Weights of a small GPT-style language model, trained from scratch on English Wikipedia: 10 layers, 5.68M parameters.
MLP neurons of a small language model. Each row is named by its layer, matrix (down: output weights) and neuron, and shows model dimensions 0-191. Each number is 128 + 24 x the weight over its row's rms, rounded and kept within 0 to 255. Numbers have three digits each. A neuron's up and down rows have the sign that makes its largest values positive.
After each neuron's rows, "fires before" lists the tokens most often just after its 100 highest values on Wikipedia text that the model never trained on.

L6.down674:114103120105127147131133144127145145133115130167124104157134162136143118087147115128138152176128091117115127134125134144182112105116158170098146131115109113140091104151125159133127150095150177179110181129122129128116135158117105137132133125124136143165162128144080145084108160155162092129108170105115126171121139131111123123132110125148130101127105135150138133139142129183112126090129148093156137167130152100143150094087183128146163096131144113101123087141134107110131167104145123116164171118121111160162154148138161123074115157155109099141091150106148072110154153162167164135
fires before: "==", "In", "===", "The", "S", "R"

L3.down645:157132116124148123133129136115098109138125137116121108138115144146094139140128113123160135125139104176138112138118157163132113164138157132129099159113126138104176127136134096126147137145119165117124119077147150128109142145108127138105128126181108154126132137088104082089166117135151095118122158122137115129132176116110059164115102142127125136140164117164124159155130131121150110169100113137100096117164092145107134100118057136133151122112149102137158152100158128141124114096119143128114139120137134099157080126142158138009141133101139156116113050143105142107128106145109121129
fires before: " |", "\n", " is"

L6.down401:132076129129130141150133129111153127155148147168106105134128149121092119110143152158091138167154118111110104166124112121132126118108137140129118147155107121099161109233129132166121146133127137118101135149120088148111188120131157121139118091154107155129148109103130140076157138126124111102120090122137143109119132140131109128095165113092112109143102137120128114124090095158128105078113153119158136115124108126126133152130141157106137166134134136128133152125136099123118165127137104171136136148130121118146134127162122121018060070139113138119111123126134125155099105132127138069
fires before: "\n", "==="

L6.down427:128085111115153125122124094127134145127124117135150134126145116128098116099107146115131121142123134115103103088146110144100087140121162133137104097106054129117113127170164153150148099137151143125146151091139103138127098154135135158161155122133097135163146150152135128087091155163155150134126105130091163158119115146134129115069147096143115142147138134094154148127114110129140112118104096119114093108139158135133139127116141112134155082169120132140131124144148106141126072095122107131105111146141127156119132151101140138000137163115167153101098086134114126145128108108106114155
fires before: "\n", " The", " It", " He", " In"

L6.down438:142090129110156118143138114134127136138103108140145117134128139142106117112107149143127117140122136112117124100143130123121088128118167110096117127097043120111098095186178153144171132124123164131129152110123114129135110142141119148161139126105087134149125132133117144085119176168144139134118111127134142147095138162118102098063167074152144145137118131092138120116134102127104125118108126136108107122120145122101137114098135133135159067159124109147129119151134126111119103102162118145112134141135132150161117136107125113000175120119147135096113124131117107139160124097145114153
fires before: "\n"

L6.down109:141127129142139150125138102110144096105110155146121109095110111118125137131148156133139109178120163175154105105154135174158151138153133145082124143131124066085140124165140149146107122116170110145106107122092111090150139122144105088147136184148113124097163153175104087137122128109104154154108112115127151124112141112140136188128121116109114168123130163093117146107127118076144140098156170097128106116127138124129133094158131141156107101141170166122144135118133129149132141095133133118088104156063148116139107123137151151068175090112115125124125128113158118129154174111151155089
fires before: " as", "cted", "==", " in", " on", "ct"

L6.down705:160135156129118138130157114118135142088139106119147123147105145152117165155133066143157144134113138177147125113107136178103115100142134165090096109129116127119152146142134132174140086136126136122154132142134137125204162163163159163202141101115093137110154092127132121074142111152102158113139090161112163114142136138164152141070089126119126142111068143111145121128131136095111154147100135094154110148137143142131126138111105130114104103115100116123095103092137122134120109136123117131122127135135075135139103161122162135080178117130141138159156093105135141142135127131179124152
fires before: "\n", " as", " in", "ow"

L6.down721:125107095138140125108117137130140098165154121149095099163112133131146120160122090163087093142125129103105107104136108128113109122118118136114096089107087117142063127189098124152142150156117169135083128119140140162103145125115125135107141104192090123128076113131125113117132079118108103145118144121123124103157140125171144151119155102117131133147158113132093126124124116097107130131141153102143114092142117097115123175112145107115166094145088142098103118118094127117107140101128115122144127117125134131196160149139086138033122080144101124132108139134162094156141132094143129127
fires before: "-", "\n", "=", "S"

L3.down555:133142132160098099180139116093112119107135110128134128130125137142131133096122147138091158100115122126134101130141146108119122134122150126097153146077137103100127119112127154112134133097098161119095105172184092164104118141086096140167116120132140122090147129135134117128138144147139105123097129127107140093094091195126147130131095111182178105137103092134105109161147109170139155126120158117090115186125154139134143149144122134091159103162126129126090129123161163120154119118191131141074149100115088119114180123119102146124160123123121094129094184130136166154121099113142129110
fires before: "\n"

L4.down426:157170154153094137117178177113107150176112133132096133137138113130131162098134100130098087115138148096115163181130132127115060153168120161126136125110120135131117102131136088105214138135138124133096132119141173172132114150138109141095138089097109135104167105154109164163138130158129109156103066139114122108145153126106130090133146123115140118145135121152116110109127123138093116108128149145095154119119124165118119170097121096138171102136136143109102174145106146096148093147161110104105143130088155150126064123128117117107131137107094132121143130145145120138146151121129102140
fires before: "\n", "able"

L6.down326:129092084124105110156121092173083113088100097117106154137114128196155146100128150104196148145170146113146114078115090132148126092129155089116140191117139132123110171109121084166132161131133094118160105147190112106110126127107110121157094100113156154116110119122159118170157133131144087159136117147116128107083058105152141146150133142134146125139109131120132116113152141121125156160118121126117137137103116083148129115124105115107125130140119146142120103126096104152134103129117080113125146125129140147170112132164109111140145133147151120135093133068101135147108134132132115146
fires before: "\n", " ", " —", "ague", " 4", " 0"

L6.down537:119127123086122148095082116158137160136138139086132126120166158103153198147134144138105097113116123095119109126129122134115146147148093116162145161122140111115116114127162104124099130114087130133138093079141119137136086167110074128164151097168092144151129147140129184081098139110110163125150141163129111147115125153141116094083144132148135140106113120116108113147136155141081128126150147119116140125114084129109156137106117119155137099131120122125115114121132153152103123144131164134132147118106138145175140130135113085028129145095138148130146094125131141092146114101151078182
fires before: "\n", " 0", " |", " 2", " 4", " 1"

L6.down623:086129095137155139120111141123127156139139142121117117138117096119130129122139150177077109150134120135153134132133130126133115131103136157102111093121085121119129119197079126149145152134115153105131131096172112154079173114118120119129095101172111134110098115115142138096105112159142095101138154123150143119124128107076131129150135122128108095138089154100099130115092118127115108129121103135138099097143109106111141112134141164087143154136132138137107141096122096152147159128142117136136118141143120151154116138182128153000098108128110114128093104124130116140109134145112140126
fires before: "\n", "A", "The", "B", "R"

L6.down423:151097114109149133140149111145074157089144141124078164131129135120126134138117113124145159143092112165134129125089145132096129134119130122104112142106118126135151136134131115123132180094130161122116081140114117137098134135124105127138165109159116127117089147129100102094117138120154102141116182162138115124135143113134127134070106106157133104131122153114136176118110135107124115087134109124083105106136138107106124162115141168093109135116129134159118130144087124117115141137120144105111140091107092132153079129134145082000113137155159102142125094114130158107099077168140103150
fires before: "\n", " —", " "

L4.down589:125142128161144131109156102135147131110135113155104152155106094131150083138121149079140114132140169129138125106105109148110110147073122183094115116104095146098131108152102187119135164120136137132148129107121148145123144128121131136066075138135136142133154156180125130153141109098093112129130074125112128144132111130113070097102107135083107093111140116105160133153156092130123164155106134149101107106085103080124093091114137103111121090102153101152148148139107120099175133119108170111109105107134109119108133109123144122108159137138150090089125156114103126147119162156104129077
fires before: " a", " the", " an", " well"

L6.down213:114165102119124124090121132108154153105114115168081119142129110131092152177104141156120116111101122161131112113126133106119167150107116121113153161118119138129136078156120110150122102130111135104101114146125133143146176135148133131087142149131121139083082128159164132111164125142139132148127113120152101094092147129157147159120162157123094134093145156136145136117156117103116105146114064163120162150131122128155147128108112110117131107134130161135068159166084147135166089166113128104104149106143135126100097140093151120185177141146113113151128173176150142164143098067122126110
fires before: "\n", "ad", "and", "og", "ious", "ound"

L4.down456:155111104116162121139140151139132142167102139137092110161101133107141132126126117144111120124124136092143113138160129130088072146108128140125138138129147127118128125121129106134172125125098081121158124122156165169116156116086122127142175098127152155133170113130097112185124110144089095106102129147145088159122120117127093135179167170137156130098112101148140141154093116110081105102146111179155130103142105143091125123175126096114099094178125158114153136158098153148137111133147095108133125145134096125132128168126178105084150119132094129130131134177111060164118111122101113117
fires before: "\n", " a", " an", "ad", "ith"

L3.down205:132127134148106137104135091121132100116149079119162162137098158148090132096143140135113099114108106121111163112147072116160121157148114151125133130122104129098104111129134082118142098144170096126166139142136135160183171113109108130119126140135153115141108142147161099085156153158115157117120124112125125152132131147114120076075146123078168089146082098128135117101149158128121150131119130101148085121156138114127087124070140126129127142117141125168095085134132118137136143110116185128131105096156112163138107077136125142130103104126101166116127176067143135137141134127099164093
fires before: "\n", " The", " In", " He", " It"

L4.down65:119129106093129136111128181088137093122128133172137119114108151125188085123117108166159134163142140114139152107159138152074150145128115115096128128156135103106096116102132123140144158168110129164156160129148120125113093113114098171145118173166119132144138147126110146116131186152082113116105170122119112103156152137130119195148116112141119140097142121067126079161139139111125138153158150101104114110108188127129115107137124130158172153153130127114150167154120147118157130104122130136140168104101155104140158114122144141053137127128140142158157118148153119124128165128129129106
fires before: "ated", "ation", "ence", "ig", "at", "ations"

L6.down62:137212105110118136115082118125123094134123137096101168177106099133151129152082095139111121087169093101145107133135139109136147125157135125155130119127145103143114121131179077087128152138143129122121120116081184184127081160125144146124115135128076164121128122150120131145123130108096137092153122101120139091114117166128110165138169128123134166096151126135141121093145099114169113143173157136125124081123143129108114142145078122157109122148124143107111140131114160158102096139118123122099129104130158128109173126139102147134141135115091133109134081111118118109145130132058127138
fires before: " a", " the", " an", "ice", " well"

L3.down43:134130109104099122100102134123136122141142130146138105176146123136123150139130153160135112134142094125139148108131134100128150064100099120148139131115137138113102131138115142111126100144100166126137117129141132161116126139135122125144118090178086134146111122138111156038151149119114103151117116104124135100115107105106115143090134148143135134137112098122144133153120128142135170118159148150139118096123093153127124128108126116148153052118099142127113108139053132125111151135108156131148134110122159122136127122164118126000133119170136149155104170124133114118136136121110165128
fires before: "\n", "-"

L3.down455:143138100128113129151112147115100161112110117095125142053121108101125148101104095135120088145162143122092144110163115123153154097133136153159131104103103152147144136174134157135156092139134177100115140139108120060162129176090088124130150096127148140154170128076140177119135102123186142102095126117109114128108136158134117132149100111133146141175141143133138124094100116115140124123101129175141126119109093133133108122103142127159176096137156106119120171112149150119122163094148104139120126095145131125135166113142115122091120115107129154073141163166120151099156117171128143132
fires before: "\n", "s.", "==", " |", ","

L6.down451:112113125139136148125140118132135119116159125177126131121121151131120121110142150137104132163163142107127139127140104128123118113128157128137094143126056123126149125219127134147154140117119135139122145100118113129120155104114146114154131134176061142124145131115130122072161133142142093097141103111109131128117124132112096112080158131122123115137110145086135135117111118145086128097122154114130149125129123118126113132111119126108132122146132120115146152147121104117114155113128111127143131125119125155151148160165128127000092061122126142138106109132140124126124102110116136086
fires before: "\n", "-", "===", "==", "The", "A"

L6.down370:126165078164126136122136101104112116128152113104153142157093142125137154104122161115144123115119154115136165095140093103087153138110096127135115169149128152123088144097174163120115112158103110126118124123095132155132114124109093131153150125139157154114086133135136109150105120142181118170167121128146146100147066100143177175087180144093114122101137151130131095122145115144145134112074139120124109132109110095149143128140128115112158145148153126124126112114096132125104101155135123092116107103079164119111148142138123130025133154130169137103090121109146129117118148143137159111
fires before: "ction", " /", "cted", "ctor"

L6.down204:141101114124130148129127136130135141158113171170129102126122140118118101133143138149092129154135121102116147130149129121126115098101140143155128127131061122105136112255099138128118141127131148135109132133138105149104166125140160105145144104185115128141145093105138133063144112114127077102112136123125158128142120157135123131149130097122121115149122129105111122124102121146109114116105118128142128117123130111121111143125155152097140137134129147110126152128110095131129160139132092146146129135103130142140171118153137129009079053111092116144108097135178125135117137108144140091
fires before: "\n", "-", "The", "===", "A"

L6.down367:101127103110128093159067162137147096098145145212138110149103163110119159140143137153116171128118128132138122117099145149133115130110157139133111116134108113128145151158133119179118183065125158141132128143117129125123110126088123115158148113136123154098154122121145126083122170113166116132105085148134110138138111145128086055121130137153158142125129136148134167157142157173100101117142082138142098122169141111108150111135184130141146070170130121159097090129128152149122143095166145174101118126133130144131125105152102142084124110122099113135153150138126098122118116124144140122
fires before: "==", "In", "===", "The", "H"

L6.down260:140110078105108137106128133106153148143117135157124134148132109131173143155096170119130095134100126144152118076100147139154176086157121129108174181091113091123113130145131112114122130177124160123137079117148132125091111143136077131124100100136122123177128110111104176122101147154109159149141168116143114134119135172151139126112119130095125104120110138119126112155142164121091166131114182089099128097152128128148162141153088121106137125129114101116115154136089089127143088121158116134114146098100132163135171126149109106148120087127135106152108151139168069105154151127163098147
fires before: "\n", " a", " ", " Re", " N", " an"

L6.down577:113107108128129136123116122129129120114142139149122109138119138111120125127152145170114130143114123106143152110142124118118133079102125133136121130117088142107135144191125144136146137132124165150120136123151101179119154108126148117141120112196081134136121127134142123041138114125127068137123138110124139110135125128145136117090137105120129141142114113123117123123125140122114134097134174108123134105140113123127104159104148144106134077125125148104123150140069114128124168121142129137169120118123138122190135145164114140000102080130115126163116131110143107134136114116138136121
fires before: "-", "\n", "The", "==", "|", "==="

L4.down232:120107160115081122165116131100109141103112122106125103161106094122146112110122125114149116177127148148127161153103140171136173131119113147100111171104081161094152142126179106157107123162110136119147168151166137141150122097088098171123102140121118130146109155116114088178124176158151115146128102130067107122170160117126138150129126109134115107116113089142119099130137170111102124114103110077104098097150130126092187121179142111134132121121124145125142108103127096133142159107158117163129159134142138154090137158154124124123114129117145133127090185135143104116125150116160124093
fires before: "s", "ed", " to", "ing", " of"

L6.down767:130130129117128147137144083095129124134093120132118125118112167091145141148104136092068117131130145121152118140158107123144124112112093132151125152109157131098109130118156130128154167149141124101178121111184111153118102144108160139180099114124105105131127144115139144132154120145112153141128187130149120081141133143183083121084135103126129146119127124146158125160145128102094171136139162100094087165142084160192186122122164142086140094109129153107095103098120114130112133146108126107122134135119147138126133149142128121093079125118172133176108168118150120176121164123092115133
fires before: "\n", " ", " —", " N"

L6.down474:107155143154133099110109133135129098149155117161146123150118065114160129093132118169145151141124149167136114119132099155158140085117102143136131132117134113096130118133134133092142120120113172146111129113178119098105121136123103115113155132119170122125137158131173122129153169121123115165102124125138129119148152124163139106103114099109164127121163115072170140147100119147129118188119183135161105143129125115116151154120118127151129108125145091128146133060161107154139123144169133084119133133074157094165155093127102171054151169144104105139083110096122165129131135125109125125
fires before: "ag", "ued", "f", "a", "z", "u"

L3.down77:138119088104133120128111158144123107123099061164169114126118138147095161132162072121134099144083115098146131142158131122143163126120078123149145150148135108090147167122128116105112119135117094140130103122084099142133116137102087106121150143166110155136087101129109143142119095126108125123082136158103105168097153146170150143106143152192097149085184095120102132143133102086114153157131088083162105103123174145156142148149113134140115164156107113123133104144115091152129145126123144112091106113156124137153102131158107141095127150132120138136138105137141105137159114123156094146
fires before: " the", " by", " in", " to", " a", " on"

L6.down645:094167140169140084089106123137145104128164131144097169134081110129125128150120137083160133122107103113135108130148121129094124159089126137106087106137143132096133109114097133151122139144132135141113105111140187105150108104163120153122141094095110095099129125158102164130150145122144159131182090101120150137124122081152150166107111122138125097122136178142103135144149090162143144111133156119099119130144103118152091170143113108094124109098106114137116114149164169116096097107120134101126166080080147096152142099119156161163127120143164125104103122156147153117074134130164107102
fires before: "cted", "ctor", "et", "ct"

L3.down530:157107115114142105125117131169131125146121145123130157119138111072147139157145154129139105139130094126114135109077124111136168093124126091086147151142174134137117122093119128081103119104168091165115173122133131126116133110123101125143128116157139170122143129098138159091139125162095109115072155154158075104098106138134119104121124120116126149084139159174091113104110120116115209118125139127152128102135165127127141153111125159129106135130125119182144144142128107172129102116102125169139145116121166128123144103116122176170104121132096138126134106166148164078084141127086168118
fires before: " to", "ed", " the", "s", "ing"

L3.down412:173111128141136152156136133150116151167107130155094127176112133135154155146108136164102114133129136144119115155117133139117108144145123138148132137121111115155128130134136076101177138124133130106115115121132174176114108116118150150136163099137122123094174114160113135175148114155131101139105084125119147117165142129079112116173149129160092136115133184153113125116061090130096113102145116128133153131107100102117093159142118123133108086153131133154123147167120185121130094142116079094109112126099118132140069173112141121131175148110091112130138148133128070162127138141103069129
fires before: "\n", "=="

L4.down343:080134121088124141138125159118093129156127117106116124156099161115134113126091120144153125105145104117105137119126139142078125125156102095107124152133136120174100105098120113129135122120107129136150128111129140147111113098145146168106090143153144158196108120102141152127131112154123154145142133124120182100130155148131122121124105163121053182101150166100107098118203108125109122118154125083130126084134124083089154116130165129107103141131132175164122157077122158104139078114139113146162121125130147155141085123163138088096109135123149128140114133132141138164120085118115124085
fires before: "al", "ate", "is", "ic", "ation", "ey"

L6.down99:140137098121143083126147128134060130126115117121123157099127117121147120140117102136121136118124110091130123114130146121105150125176131103120106115121110159137101141103161112099139152125125134083136140102101161115144097146149117131142169127145089144135094132155121157122142127147151177109140126100135137124137153138105113133052130128147116127127140156086163119145136129103132104110130136134055159143134142104115110100137100135128101101163159102128150133154117143120117120127109131146139109139134153088108131139084159113000127128111149117125146097132103116111159101153116106118
fires before: "|", "\n"

L3.down288:198133080098127144144087111129110146122130158128143104104128113137129166120161142095113150178149158089131130178132120138144118115128118128106155112105131088136110144153130095171115104130143163121133126098112123147112112123152143105168124121124164102100156148133164113141142176117100125141125103166131122100125178146096097077173116121084136098114111145132128122157139158108096102188139141177106088122139132111161131161089124129097133091123106140152133154137111144129118149151199116148097142158142105100121145124189121157138158128103122120138122147122168140122108155149122145127
fires before: "\n"

L6.down508:163082131117131108158123107113154167146098130117166063105118102113114127139077127149186108146148133115110129128132131157127120127139111147092177151149155115107140108146146149125133103141094140144098129172114122156118112169141112177121156159120165130114134120137086146074104140127105108153091099183130154137094126129126148136130152108100152124149092104117097101101116149140154149116070145154164071117132131141139149140128139141136149105122088126138146138111143151138132101129134079137136138173096129122150125149146144101170147116105072080143149123160133107159155136137173136120
fires before: "\n", " a", " an"

L6.down594:114105117119132123128108095121118189106147123168112162136133142145162134145115142097144077135103095153142111153112136165130099153120122103153092177125109173098082113135144137114137184127108139172128147136141152144096137113148151174098141146135117130140131140145116115114148107124109086132119145113081099129152138141162136107141171155092106163100118147177112123125117124111153151110121171156172158169115137157136139141177107132158148156135091128105166120152094154145151166168111101095104127080152169117119154139156136143112168152130123146129143115128184104151132145133143104115
fires before: "ary", "ately", "ated", " League", "ation", "ate"

L6.down121:131109106123119150095160081119157144158152130115124121125136129142111160115129146109067130158146133123129101129148085110146143132097102124107152180161092087106116097139115127107139105118107109131072128103144094138134126152123090119108099115115110129188104121084119147123116170127078147113138164105146109084120158148190066145091129152163099143175164130104125099123131165107106097132119177115130128121099136140151115159147087145103194131121096148167125122112119141119141121138121137147082133109128143127091130145128093121083138112128150125135128115133157127126094145127168112131
fires before: "\n", " ", " 0", " 4", " to", " 9"

L4.down329:153151101096132143133106158144074156144111143173115124141155134107140079078085121137164132122139123172093119146118130143117113115152168149131091132123110103116129133107131138140111124083124098090152102138173140093125154100114130117147123107149098118120104147131135140123128133160118090097082177132109149156159125123118149139124173084119140110163110171088103168131102100156077108133130172123126084125142097121135159124124131139129173106112132130148119114161085113121130153171159109093155090114073123143144095149136136138154148158146081140067117118125123103133101140138116124140
fires before: "\n", "ently", "ent"

L4.down473:100110098144113145130120101144142067128105152125100105141136119133180132131134096106137134120177142166175130106151142155136135140108162132120119109114139079113105184105109105154117131122126157155152122149144145153111119144093160099109122124161114150129105147121139163086124167118131140144111142110116149145161112140155115086151161109122141116183083129127095136111125125124113136094176132131126154144160166098125137088127135121127134117142163089146136100115151136144125095192154087130135135107135146148070103163106084153132106156181119102100115072110152102142123119155115162155
fires before: "\n", ")", "s"

L4.down201:120135097096118128137175143161139119127139095132118108120088109094181121103141185163163123143164137158131155156121143133151112131135131099154093105119134138141150140119152147098091146136130094135118104112139137110130099104108177102128094117141113146116107140155141126100101171138177122145127167147104137142109127128102123136133141100162146166135148127109083119106141132098130121082123140090110135146133167090186121118069161119109134136126120105137119158167168122149129107132131106126104117140116159151074178161151136060127106157135103126094117155094151082154119135102160107117
fires before: "b", "ment", "er", "ed", "ten", "ing"

L6.down571:086147112127114156138110145102153128115100106186133120130148074098151133141167109174171124214125151132141126111162136143173170138094126156146116169110141106120101139098141173157142159144132146179153136121152131114133145154143135133141141138132157119146154134149157111129120129145113125155109176121110149120124114087150141142107127164118104142144173111112155131118112118116118160158117140118101108178165142076153134124129114134162117129095158105130141112055125131123139104133176115106132119120132122105183190122129144102065102130122118109120117101129138126126144124147110124123
fires before: "ag", "ine", "ra", "ages"

L4.down114:131152115125109122101120108115125107141161111126160109136135128123127166159113131145137137115115115127134142078131142119129145063097129158154130131110134141138111134120100112120119110139132154143120110150116132154124112118105138123117135108158129124158121131126119151080146134114127129154116128093098127135128099106141128133148145109138137122142153097127132156124091129137131151121122164123135129097146107136121124126084115118163173013142125130122119113140019150132100132114107139148134122125114144112141135135179128125008133137165109132197095148092138097127131130084144130150
fires before: "|", "-", "\n", "\""

L4.down342:121124129136112145140148128131092115109123095138140143103107123130090138151075183204145137137130154128118186126118099149135112133175107113135123134084107123078116152110124130114089143091138155118111116142165149142120135115076141132159136102128082102132159131120133140119155116165157096105116138145151132116105127133109124073109118120160151120143138117094108130084097123147134128108169155117139139120114084165084159144095141147105127160087115152113161117119128119066116154163181104129134081156101128126092129103103116174146161145140145099114154147145111120126169146150125133150
fires before: "\n"

L6.down756:122113136126124129146130115097125144063111130146145113141112152145116113100150099141169119138105113154118178094109108133169098131122148144114075140121082131111131149143144136101122109111106172119150137112084121104157185136099093149162139123145098138143128146116098140129103114176161151120151108117092119135090129112094090106059143134118124102125146152114138157129159131150117139153079141103150110125138130125136142085121085131144137107159140103133151113172114077107146110150137127116152107169117121151135138141144158174030172138113118119111084136120119136098115106114122131141
fires before: "\n", " a", " an", " the"

L6.down373:079139107128122117156079198115146110124140093154136157108140137106128119155097122131140141140138101106111122170149125118108090128187141127122121084150118132144138148092141177127153110166156145147134077129133144166153130116134133150135148099101100161153157101154123133165161147153146122138142139096103149132138122100165147135058142146088110108126139152098102154053136106150129128142178100147104143150129156125141109124152113132125108130095121123156106126172101114160175159140113150107130127097155126116145107147127145116053140119122134136132120106137103089153132138132129124090
fires before: " |", "ate", " ", ":", "al", "h"

L6.down46:151114120168145126145141150090101102110110089164133121117159119087125129129122103142114169098114172141127123098173113150089162161150110119140150085119095110102074135142147118101140168157147131152131144146110122120080110151132100084085142099114111107125165125154093144138115104147131147143112127116087135149108164113130104136124108135155083179115096131134112146100125164144137141129165119104134171121138101119150124108132082153191155115139151122162108147140117122114116151132171090111124113133118117099143130147112158131161195105137103146117113152118151153154092171147136125174
fires before: " a", " the", " an"

L6.down206:144111123142137173146146125128154103123105074107171143139119153150113158124125156138108123128151147120092135108147137122098128110159176171115129157106067131122094154138110129091127099133148148105118137107140112123170105139131069134169121115135140084171095120112118126097122140159108145128150130135126143130124146136124176095077122143132118133140109108074153111116140178134111159147094110110109116117121173132134125143076152136117151120145113104140116101141137125102173089149109118102134107133140140132158148150134093137023123130126115118130118101095130060136143123131150139170
fires before: "\n", ",", " The", " |", "c"

L6.down503:154081148141157120159138144114140141148108094132156151138092138144122135127114135106127136143132114124122124091150116120113093123145161140123120126090047109110080115148137160147147117141125175116122134119105140115141113141144100143170128137102106117163106145134106163088108177149124128144133129118127129135098138169127151112053157101140146120141112134110147123107138138116089151132085124128122086128138142129129136130076117116133141080143128109168143102154141130105131074136153098133109139146157134170153118116112111120002141139117137127103129112116123082130153096112141108158
fires before: "\n"

L6.down692:134173161134135145140085122113123123070167153140114141131119086115140154144109179140176152120144120128125112150097150153176101144130103090145093105108109109180128103137140123147110133102131118130090125160098117145150155117131155115079133115158129161094074125122142139112103175096127137129141141177110152148099130168122136137135131168144131131117145163109125145093134072113138124129149116166113156142089137103116095173118132138115169106110125081086125141105129110155092087119107140116123126157103139135143146141125134134170139138108098083082135074120123105117172113111156141126
fires before: " a", "n", " born", "\n", " an"

L4.down113:127114110137103143143159150130143111146087161134120058180079111128152136128111144131140162143159060137118104158091171171123146114139120145103115135148137092128131140148131096109122097104131116122133155121137128110118117113141141115187136096093125128172126137125130118138085159119096136131179125121085131115101168131110085083109122108124131113146113095152103105126114109109170139126176178153144139123162140166116135108127099178115086100137128139148116157105131134107150120105163103100199179099127141112131135124143142130139150115149130102100140134121116133147072136139143121148
fires before: "\n", " of"

L6.down407:156118114124095137114121123151100156155131113116085141169140127127162124120126089131123131101151129104115137107091130108137148131171129112125114171108153126166084097104150105147113124111071162102141080077125142166144117146122121136168138137156086164148120171134130138082138099152124103162140148138169158149168110146143151141078124107163129135070120140103131098165122111145068093137124145074105144128158138098130137110106111129175122153113132112133124146113114145119092109139147131108161144133116152126150149114145140096046106166105145148122136113130140141088141125124128099149
fires before: "\n", " 0", " —", " 6", " 2", " "

L4.down530:165121124150168113147136131087100121111097144166152140143149090143118126126128159146170156125113159166139109155128120060156100096093114134127152143119102137131180162158199161108115119108144138099149137139145141104115132133115140121126118159147072137139138115100124149127108143153133116104109113127111119122096135148095090131151154135121122147141083078132152095093133130147132155124148182158136106159135116140106150137091151174107132133145134139140093103121154126117119116095139112128131144099147193163182148170150106161157150130143127071111139168117135107134122111124120083124
fires before: "\n", " |"

L6.down745:117117120125122110115114120137148134134111119119145131096116129164155098119105115152152107115105116095098097128150145145125125180112148137135098095128098131107119130146133133102131113112136153098117159130118131155158131120134130098105155121179101139118143120148091135092127151145133090105093088116115107178106151116107152115099132115143189082120134148110158124124126079151112129196121136133099111132106159098102125121122088113148117117118120111078080099135115094176105112142074169149077120133149144129150106087121128138026118107147083130142112110132130157146118093100130147141
fires before: " |", "\n", " (", " ", ":"

L6.down40:154121150120157143092174139134120129134129157105179109088106113119121134139146112135137204156157145128121108144157145105126143094125106123187112124098124120106121107102149111135133149115145128148153134095149147138141108091128123114122142151126141181106143115093103120154099114080108123125098128072122129118143135103120124068092152099146128123110125143199094083122130102153125149149130159125099077084145125147086149115155102153152151150115174130148123142159116145157125140116098114152158135140143093101145154108113089130148124109175109135099162143118149150148115118145188114142
fires before: " the", "ot", "is", "d", "anc", "all"

L6.down72:128082116105149135134132107126145130122140118122147136143118138149146127127119145127114107145133125124113136083154119140116095117140175116136107120091055137105087125159167145113137119150132162104131146099113108135136124126129126133183123132114109118173101148124114146103103184168152145126148128112118138153105121150141121129072162108155113110141110129092140146141126130121104125120130115117108091139141157132138140117097143122137177056154115104151124098140110099097131056088157146112135112140146146153144113143103119135011156150100160135100113102121113108127149110087144097169
fires before: "\n", " He", " The", " After", " In"